MLP neurons of a small language model. Each row is named by its layer, matrix (up: input weights) and neuron, and shows model dimensions 256-383. Each number is 128 + 24 x the weight over its row's rms, rounded and kept within 0 to 255. Numbers have three digits each.
A block is one neuron, or neurons of one layer that tend to fire together. Before each block is what it responds to, as a language model described it from the Wikipedia text at the highest values.

Description: Punctuation separating fields in structured lists and tables, such as the | , – ( after a name or title, before durations, years or page counts.
L8.up155:142130132122136089131122144108097096128142133149131089147094157139146086178137110095169115124139131132145099149114143133130140147097092119133142125146140110125095109096139119104135092074163134121119119132112100157126109129153143138143141153109118082112118148171145141184137134145125167125117106120127132140105122154132111104147124124122090121148102108166110172131109148096127128137134
L8.up178:121137153139135129122096153103136067102096141116133101132145134133148101135162125143121156144134143133132104114064133095143128154118153132154138160138156140136114089147142110133122122122099178092131086155095106124126129160127177144112086187142129148119113146122155191137105150103132143153126141106177121152148134141120138124129151133122148151181089133124122138125144144131108128117140
L8.up842:127110161156120105125119108134099136136103135113096136127119129119137070182131157123111114109156128128106106120131115102107146147180070170133119121144139169104101070136151116128124123138115182079064125125101116127175125131130181110136112144132071135109129166114158119126121155083131132125099113166161154180137088138157128120119109103166137153143137164138143159139127153119157140122136
L8.up1116:130117148153134122118124102134087066131129160105150171107117139120141090146102151135121145187128134101134145121142136133144159170143094163149138136118139136150121126100157105129139159100108127125130141151129114109138127133110157132130147177136105132088116206109129124103121141117157112143103120095159150191126139169133167136119118127122140157159156137149095155162122181118135134121150
L8.up1222:126134117161096142149147124111088138105108134155122186170100161085137111153173109098096167133173132130163142136113125175126156173141114111115141119103140145187108105136145157107160134089097106109148143151125132144153143132132101145094108196149113134119134130141113149139157113127113109118098127122150139143170093108151153181119130120081165117055122128130100123136086163166154134117126
L8.up1340:121149161136102102128114117066137109166124107110160169121103100129123116125141140069128132091124154116125144115104115138147128152114097110144114153128117161110107139115127178093149143081113148122138101109162124083139157160137060145191158161123108124157111155128108126125146164141157097147126104154126156164112152141129144151143159153068078107121141114116127139217130157109124123103151
L8.up1390:156128122146123101109121126134115111119123120124117119117120158127121119132118128102116131141174136105114124125125130147072122139118143087126087143102115197109118127106120126126159131128109123101128092153139130147152113159155100130170131105138124157137133154098139117123113159081091136114128113122173190114125146205129130151134106094108151104133153108139140130108133125119093090132130
L8.up1522:188139115126131122128124138113101115131099140148122131123115167118134135131144127105132152180120144107151143063099117108138130146126152169125150149145106140114109146127116145128148152091076123141116153144164093139173136148151113131098111131109080144139118145120135082127145196130116126140095148089126134127122129067137163178158124125119157134116114100146160152124145147146151124124148

Description: Final piece of a Latin genus name or its abbreviation dot just before the species epithet (Omphreo-ides, Momord-ica, M.); also coordinate decimal points and commas in name lists.
L15.up147:166172138184107115131130126133109149114119137137124157136121135138122118178156124131143154144171124130112149123113147111150129110131120117124116104137127153123124116103104169144138142118064114082123190174149134102136141119113126073154104114102123161143107140093139148072141132138133154180115127088118111124136118121155129102141104101093088136113163118132137144111114152179147148155115
L15.up157:143147135146109134133179134108154152107147163077094104134124111153143128133103117121111135152126143102138143097114135064147125127106158109114136155125096132126097148160133149117141115126128162135112100125100148130122106108096129106161131145105077142101118168131105107135121181085142176171132124101154143112106161117137139084144144148080108173146126132145105170121107150111137112151123
L15.up492:118170138130092115118175119112096095121136116156106142116167147146149102136097182110085174131146121158115108124117134080158146136127126137136137169114128130202120123136113174138152132093094106116138130112120093116146113104087126082123100159080109120084147203122130126129134164135123126148088107116177123136117103126168152108158126121128103065116143181106102150122100135142142128131142
L15.up620:179162127138119132127126149082111093144124097111128099115130129144130173139098146141135129142153130114151126124094144137162147141131128117139123138125160154158108091127167166138088130148141198091125171119090091167129136127104121144119135149118115132135123173110123114106140165106094155110124149120118141128091151113125107119127142087172116155098103147134159163128121176173166151112159
L15.up726:106124173195090131081144113087094161088104134119101177110122116141146089101126162110106173143116083146131142129161123114096149144192117118109112100120141154157123124139129153159144131108082121112120125129114094110136141178109143094132102116111140110105140125113137138098132135122114128142067129107135144112150083108177122122148101078113109128135165119117132129129147149187157131121137
L15.up885:118149125130209146167143109130119097170130094164116131127142112097143127149118078136138131150112134118129133115091161147146105179106132122144135134119110128168139119069129214141128111117075130122138170052109136152140170088180147096131105112118150136106100175158108133119106164145149123153091155043144083105081123111136129121163111139068139133130133110129092118158109130119130169123156
L15.up890:132148150149120076158092129089109140147157115187097107118111095126136151147117155131104130118114126137120142115087133125183149156129118173101104135148149092164099132120087166177108103132153168126106155121151147112160112171090079144128146128102145163103126160108124135105104156156169133107097142146121131130104119086111143123132142123108134117093168100086159112144101130099153156089118
L15.up977:114167136163091084136152139127143127141160118092099197129115146126126129189119074132126164107117128135145077123109136122151137129143126146097146170136121124138146139144114146127141130126146098123138105108109132146105136142102097122168091142104162137104149169119137135103137125190148116152117130127179132090138117145139166101173134148108076157127162136117108143111123132107099137137135

Description: Thousands-separator commas in numbers in tables of vote counts, census or population figures (1,604; 3,890); weaker on mid-sentence connectives such as and, by, while.
L15.up184:145182098118123137139130161124106118180117131166137126107139144142157090081100097136139114112133157107138080110113160105147145126167126133134108143083091153158127140111147163126124130146142103102097116136117110121134139149146111111122149147124123126111147157133136198140136159095095148156076063117111134146181149138160145044097129144122125088112100125129120149105151164161117125135115
L15.up406:127138138181121111108112123138110122119112135149121102128134087134144168127106127078121143057126096109160125139113131155126121124141174135096119134117128127088088142100196126068100124134149138099172150137123126146149128111097118103131107125097139125102146143138132159128142143056086114106131160129135129149112144104142147117108128106113089131094138165123141151094144128118150126144080
L15.up723:143153099152124115095081120171109106153089127153102122118137146111157116125151102113118144069117100081156157114131134138124108107123120157128103073138144145104133105096147143080150141088107134115109120129108116116127131112151134133113127175097128125083144116155149132149117133132141118108103150156125172100114174147174166093138140108108150129141100121139119136147156154140107111132144
L15.up801:136137109110175078130128120099112104128159118150150136127132111135136149084130123108119161118137163139159112132137131188137162172103093134133156111109132155130128064184133155139110104114104157139112102091124149118107108125140097135097105159084082145133143147079107146107126136120120108167131095115123110056104142133162163082091160105160139149158118149098109142133116138140164124154132
L15.up959:148155102145123108107109136152121131093091136140118063135156119135123139157124147110120121078132140149141129144106142176116110125156134102114100132130147151135117097126172119111090105097130150124154101127143109147197110132096164111130107134090161111090141136144130149124138157087097113146143124153136104122118167120166147116131137128097088155089155170131149134095140115083149134116090
L15.up1132:132184145146148117126117116181068100099130119161125141129110121170129134154114120133135132085140147117163125148104134180190148139117122167151072154105092152139111116093143174123114143128130148098117115086117108145119097164126124116095150159130151138096124164190154144154128132100133101117070119107132137126155135167188118085103111089110141120126106130119094162152135156164115140089097
L15.up1176:161114131148118152108116142139112152174174118196120096106157144151154146117085102118124148101138122087124062146171125137134150119161071152132140136118138153116147122076096190071118110115138128108080115156124114135113105112113113099129133103093084147100105128121101165137124104121161143146105138167109137098116130142109134111150121100126077104085129106139121117130144115188125116134101
L15.up1482:129131119137121120139103101102101116124130173147118112142136123100131157143128125105135093045092124109139153182106134187143190135157128107119139119169119148094063134162157135081074120146124150123141102133100173166179162129109136097130142130110139100115091131129131136122124144089112095117112113113137146118134173117143116145112115172131112151092124117179146161095133121117160126135069

Description: Commas, of, named or colons right after a generic noun, where the specific name comes next, e.g. "his eldest daughter, Margrethe", "the state of Washington".
L10.up1018:092123130153082152082106149107141104110117117124128150160136091091146167104160126090118143132148106064117159081135150123106111127185120129111125080092138111121131129141085168114128146108087144103116083144116170114155158103115132120141124142138130135116108138132114108176131140147148142146117111130154159114165168109229105118107074118126118168092127147104122132128114183181115113109147

Description: The word "of" right after a number or quantity word, as in two of, each of, many of, majority of; occasionally mid-word pieces of names in tables.
L10.up1108:157146112138151147127103139121133124135119093168129118114136077146138072150110079127135118110100137138136130117117169168143103136154114124086131169104071127148081125146125106116076190123150130121114118164115163118139142113128105069143116118166046146110104118104094197119142124116163164102096156132121101151158148113108151155122177127144110157129109131199113154060114137134114118163094

Description: Sentence-final periods, especially followed by paragraph breaks, plus closing == heading marks, table pipes and list dashes where a new paragraph, section or row begins.
L10.up748:131110150096139130151137148127151150090100110132111125116112129139112138103114136117118111139084097131072145086076122109129118129164126143165109154117116132122073131115178110090145113150143131154091158087128143132177124087112149096109136132080113115130118127162186098155112139133132136155094128096126150119119132077162149132154119090140118094102132099120144130089134126105129120135108

Description: Mostly the word "of" after a number, quantifier or head noun, as in eleven of, each of, out of five, Coach of the Year; rarely other fragments.
L8.up395:147148130127163123070153112118133147112095121132161135130125126089129096150119116110155162129110108112139094157072099124077080181161107148083185101101058154130129111151148136128088151124119142098136058119168114155112149137113106135137093149102152174098144132074146133161144100124131139130122100146150111143146111104169148110129174114160126141104110081119163084105101141133124134153116
L8.up400:117149104141124120123170145076106119109114078124124166138145112110135111128180119130176153119168132154116092120093131142148152122134136111113122121068113093138100144131128098098108145120160114127115093125138135130108127140136107129082137109112102119103120117148064138130128169106125129175101103151168111122136158121157148160164147137144137158121119116135159170128115131131120148100099
L8.up604:129153146120127107104065106114108132112086128130077120156128161106138138138083107094130128108158140114093145074116137126134109141150092129106124124118094139124137158164130114094094113076141151076133108122139130126153116120099108140150114112143121129116145109140145166118122113094116137146124145123134117135132123134131094140113119149094109155109122124120163120126177127112108111081167
L8.up993:166142182156145145114100142139148126149142114149162122143139140111137114142133089119147125101082151099086126087082137163128112135164096155119086136125151122086108147098122142130107138125108135120113093126117114152109136147145131062111150144140132136125086110185103125146132116067162160151100110122179127152120099121124131146121131090150117136102111096124118147103160127147107132139101
L8.up1268:139179110178108108147127118101127114108115118130070133126109134128109125186139102142136116162108125140114130129124131131164118146117131130125082097124163155119120110157096148087088164146097142100133088103162175157116113100115122073130130101176177146085117175098105147159126182121142119134108095135116135125095109126105152127111106112135094095129139120170139146144131149118113167156139
L8.up1341:144135101173107134141119108141092141156139093094124106128130145164110067181155108137160143112137094098164124117094132109111134137129106126095112143095154127125156146082158148087125127116118154089117124104155145102117145135118121060145091113119134139075145133092143176121148118139129084124132104145145099177122137118133093135095129135150116127111108110124125186140117139173136093115147
L8.up1485:182147178134121148083153133102087102124144138136158139167143115130140121196120077145137142092106105105084084119141131119139117122202118119122147142118134140120117157135134144089135112151136106113127137143151124148142131158149126066112167129124121105119132128109142147117143141155158135154102116120143159125127123089122134138090129173113109076098109144124160102102154128102137143146083
L8.up1510:165134141105138123144131144094085135115164122144149123138080114129114078123128138118159135155107103133159121113116149149105070181109112129170129117102122163124122122121125158113106149139135117086134166119169143143164175070120085125116120140122142133113108116144131124138134126157125105130110093130143127135121119109120144120111170106138097109109094114126115112140135155145176158156081

Description: Token right after a proper name (person, title, team, place) ends, often in tables and lists, e.g. the pipe, "(", "from", "as", "on".
L10.up1302:176142117178089165100142110126116135115107135152116172107127137087148145119099131111096150109165167088123166141132130134113149125198128158106162120116108130169096106121124163129138125076053153125119135149121084158135138120117145143127105115137138107113140118148156146141152127085100121126114125074126185153103102101097162160118122134099144143118105113086115123137148145111154150135115

Description: Commas and prepositions (in, after, of) right after an event clause in sports or biography narrative, e.g. "debut as a substitute in"; also final year digits like 2025.
L8.up56:128137108162146156120097142078161128052086131155179146099106118080134119131075148151124151149147170107107149130126148133115130134145128152101115133109119110128169134087141127119135151148140120153126139129138161137123178178153139115088147120150159110110120144121093089163126146128093149086115115117119110105141107105127137136137090123141116102129090135104177125069134159164119152106136
L8.up95:161123132149112106121133106122121069081108153148117153103122153132117122128077161132109097142136207090132140154137140107153101125105136104157111143158146181128130144162204088092126111140152104130115134158141157084129133160110145106121121152104110148074128141100120178121122148096153129073136109138134166134138104115131165148089077123172097101100136126107145176110138178123134154135124
L8.up417:148141136066141077121105126100104161158123141114148136128092129136164114146121168100156128170168112138153158068128166127087106131100102102127102118126124150113145164143162110131116133139116132104118141132169142105128111146124121138141111142144124133113098159162133104121113123112109143132112139106140096181135115102139161166145107162136052138113126153126140145136127159206088145120120
L8.up474:122126136089119121122132131126128130095125175145113109097125124083155136119117126138148127126128144084105116121145155160154164122138143107084118138148118170128150124161126169097062132107119151118133118098117115129175167153134091104095083106103119076084088124148112158143120113107131113106126082124108110108106141122111132161109070130151150059107119093114131145133133166130096114138116
L8.up495:120143149122124182108106184158144141141062138156117163089126118101139123127167121097117119060141126070152097154145122124142142137157129142077141108112142164155130098110164117140135178101102112049128106130110117130115137122129132115144132160123111115152113114132118151153105114111125123111118125094174163116105100115169154099150100082123133121124105123084146167102131188185100123101108
L8.up1239:132166167150129120114130127110088114128097089113133130143099148119137121103146139093127123090149146115135131125143117124107110134151120146140147130128109170121162129138128120105118108112133112135115099146110133098146152163118141121176095126127148094145151156160084175187149138110098096142132107106128098146109161090152154138113134145129125175113123174110130158135140156181179133122160
L8.up1255:132178180147097115110123114090100137099075164131144139131086152135124165129142114122140133101134162121133142126129136138138117166095132120134131137168100195145137110149138141075117112100123109098118072147171123135141162150133101129138112119124091112126133108123155109162146114126117121109088141108130148144098125097204168157113136112131155118122108142114181126115130129132163088098162
L8.up1300:136095146143160152070101068149111150158107172104123146146123158122151119143129141115089133106130123123157120106140105106083099103127133140089126098127154148111115146093156159142139145073119124088129109061145126097132169149100133083147123104101134152120097117129138180120142110126131094101106103135165175115108152113128136131109109128114099137130106128137102139090143176138146130109123

Description: Periods and other sentence-final marks (., )., paragraph breaks) ending factual Wikipedia sentences, often after dates or names, e.g. "(2004).", "in 1983.".
L8.up152:131096147169133136117084129133149128174114136142108149135116105139153109104165190071103144095119125136141107138110144136122119164132103128122147154072157132174128112128147135098124116110119143081105079090090145109160154134099164143187131111181124082112119155152135148156125094111153128142080121062128142152110130136179134102151142132150087172147116110154112157124115133130119097123129
L8.up355:128171117108138113098094091092114114143056143110124128126122145110128112114094117123082152147123152121139161113140113147096116140125098135151144128133157127139160142127109165119153136078068116095111114130163108126166154169097096109145148130125133119129137118126143169128132141138120121112122082115159130137183153082149151121110139106078161145109144131122141143129119102137143076131173
L8.up388:117168073165132131115111145147075141154121101136123123140112148148115130148107123111143129127104121119183107129119130103136085107138085147125113101087119137150127106136153130123149114111132110143069127137104137120154112167090132122115123109143145138125100139116158141115132123146150108148100053145180153110159150116157135119132146100089137144106143109145121130094140121128114096153117
L8.up401:159133150141128138100106142177138103113118100133122182130131127126138128152168084092089119059158119114136115129105130124135136149143136127106155124136150128140102085149148141138150105128125111148092126114107112134163133156123123101142137129109098144160136157113100100140137128140146155136104136068169156070131131092172139100179161128123143161112101134120136177129141114137164090127103
L8.up446:121117081143165147138101119089086126118104159127089128123106111148118096115118078115118108137096114118146152133145091114172114172121137098175102108117155118109136130125122171120145167138101109162153058095160163095131137116057113113121163129131146099157134128143130110115142133134131152159099125113135147129123125090134145131124163131084141115102111108113115168119135118098135113163135
L8.up1078:146117109149155146127095075110090145147139146133119143083082154142122100142118142107103127113072146124119137138105151101101075134136143167133073127105123137145122140156147133099162168103111127173091157077166107090131125149130187118172140117085138160109116155134153122106137151142111097151080109114121159079182082146130140130184168136116105142096128116125106116100166149117149108127101
L8.up1187:149123144125152123089081137126105139155101130157105148087135138147145149157153131107103086129090124159109096103138111145149139134117099138129136189102168125101098120098176143141118101117144177111108111120094156153147114119100148084099157093145160129092097154126109150094122142141132123137167085128138144145138101123114138113113133124129115119070145134153103088098120187163168122125119
L8.up1494:121129131116146148089094159115157075113091121100115144116152135169170106128112125107152120114123124133185084120122137113104067126125095151113149182133145130115129132135170113110118105143148134115081123121133149130156102143105154097140161139130176095134125125126168105165116166147119098129082118119127157116119128111151114136133117112128169155097130168141135162094167145134166125074130

Description: First piece of a surname, team name or number in cast lists, rosters and tables, e.g. Michel P(iccoli), PSG, | 30.
L15.up115:109134137157108126155146115138147110158122151196121140152150164128138109129144096155144136139139161116064145129138154169108104132155157114138113161135134102126142135088125144107123123145106150138123124081140181130137157097151145122138132160109121118083111114123104165084088152085160124076125131101098111146114130163130115104169142113131134120136174099131168112144144153136122130087101
L15.up168:136130122104129154130125183153104113127083120145117127115135156127143132134119126130132122125122106135113101162107144107141139126141138175126126144132134123121116117147169144136129124078101078105126095099112107141131067115069119115116090166135094164116137156122142118131118118112117148171138129086196113116126130122175107178134102096139173139133113139157106153117145146165137118106126
L15.up372:092168127156147124185161152152144116172125138124117112123141130138158105116164111107126108121132137100124088144148135105122062099137130132134153128107120218145131139110130152113139168144106127131085144141138108110138101148117162092116105109139092121141129152115100138107087145137159119130110195135148112143080110115186142135141128129153137183094094095071127192132096145126101085105129
L15.up735:129149124107120113111158119106161127122119113137133157130116106122123096140093129122180124131130146090119124126128120130105136136133088130170113132070155087152153137101125168099131143146121105080090171158153163160151131114159096162148137105076141141108140149099162131131096119110124114168133142110151176130119112098152139095107164128156130143131116124100149150133166118180143098104085
L15.up740:161147158124186115145074148141130131148095072166127116117115127125154132092131128101136107138145093105105126141076119105133125093146162127123111104139164138134146134100141156121152163146141104137096121145105173146100153115093128108134121113075132135073145179112125156119095110112087130129149157111119108156151138135099132120080107113144124164075112121112139159116110117120130115134115
L15.up788:159151131132135133099115136115117098114133160147153121156112171151152109083122120155162134143133136116125140167132138125127103088150150107194108148098131116132095150107154155128132132132078121134112142104147121134127134089132183128101147125090096140100122102156110180129084123154127151142113116134158146081112167126149142151116126081153111150173147129118174168112127159152133189133110
L15.up943:113144078121121124098156123106132124119112137106125118139093123095116119100140104149117132134148128127122111072122112109127104123118106159142140126163151113138131144111161083139083166151086152090121165099169173143141132130098153144160141108156089160138129131126122143142105165101075092128127125091159117130102112115150160095100111163123115149139125069089135129086137141146084150143165
L15.up1104:178140142115132112113122096146171123164091033126138078097108099111159157082097113155120138119152130154111085135149134105101155087156092171098102162135179194123135109130156100127116116117140166083123094114113139125144117106087159132139131098146137120102084145125118119110080124107114113129135135082138147151121134136138170099088077095153129113065160129101114136144142134131127104138114

Description: Standalone "p"/"P" tokens that start a longer word split into pieces, such as p+ure, p+neumonia, P+ole vault, or P+M, 2:30 PM.
L8.up408:161177119122158128134130144098127088107096065149163141131142108086124066117081119119164151102116150075105099138129123134107113127133107109158134120111096181115141108129104153118150136130117179134136117172122086147102186110155135114148100153138115123128132133120155152153142126117123119120097142133137132130121150150086151149171115128109134138141149139080138145155113125140117108153129
L8.up471:129127140106110127132118156149105098100164122182128155148129122158135114120116118101159084104158126103161084162074134153138104132115110105116109161125139136128121096110119169095125134115114107137121086116144165132119150153115125085125112119092143108119091145129153164158095135160113137172095078116147146113088131124136133125127157134142142141101133130106108172117133133155136128156138
L8.up562:097167118147123100166123125126166149134114118093136146160125116098149097107149074133102154101116158087149118148156137114122125141198142151112136119070090144136122087150128128156159179105151176098103073109124066127140111139128144132149115184070119162119138159113143102141135170104134131111115129144159104095120113170136149161172120093097111113153123112106116135108109141184131098121109
L8.up704:144118114157096091125108144128112149119128139189124140165137155136141135152124133081128078118136160105101140130106128138121103162143118101111105163093110114128176082137114114096128150137121108175109089149128177141148136156096131124138107137128086139136111187132121111139127163157095135158099139148134135111164125124146111101119146073166138141077099151141144167096139115134117156174137
L8.up1065:168142129117153133097133136097142146077105095153098148124112120139131080129173091093148144148120125093150100174062129098112113100149093120078115148072139158106137112157119154135149169073100115121103089146135149109142137160164119114098106154098112097128100143130144121150149097133090111139132121108148130153154116114125149130140112154118138137124131106050108183097129132182102126124155
L8.up1208:169093127120153114149147131122160091108084115125145126150118160128145139127128107130137103125144128146078113105099109123143074121106137139153105175111145117142113128052103132109136129157144152098154070145117150180106121138151163087129161123132110100125123177081104122125099173135114160153093132118173120135128126110146129134098104121115138160128061128102119167102124117107109132130136
L8.up1249:126137138101113108103163157086113132152140117075132129159116135187193123128120112135168098106119103098129084132092129086107150111140129131123100114134164127124135120139108184119123135140126112141077073157154147187118103151131160086115152120186122120111074168106153138130098165112131123138118113143138118156103095108149146072136119126147133163117159145108102119084114130133089106151133
L8.up1423:126132115096142130121135151136140140130138134194122120129111147142171106115127143084151125100120104114109100138124140130121129109112121141131100149124151149124146113135146092123080192137130146137109094167140137172095117143149145100088121166168102151122141178162104121160112154110122173121121143106127106155143127144133124107149114120130114122130169106128151151107145140180091143156134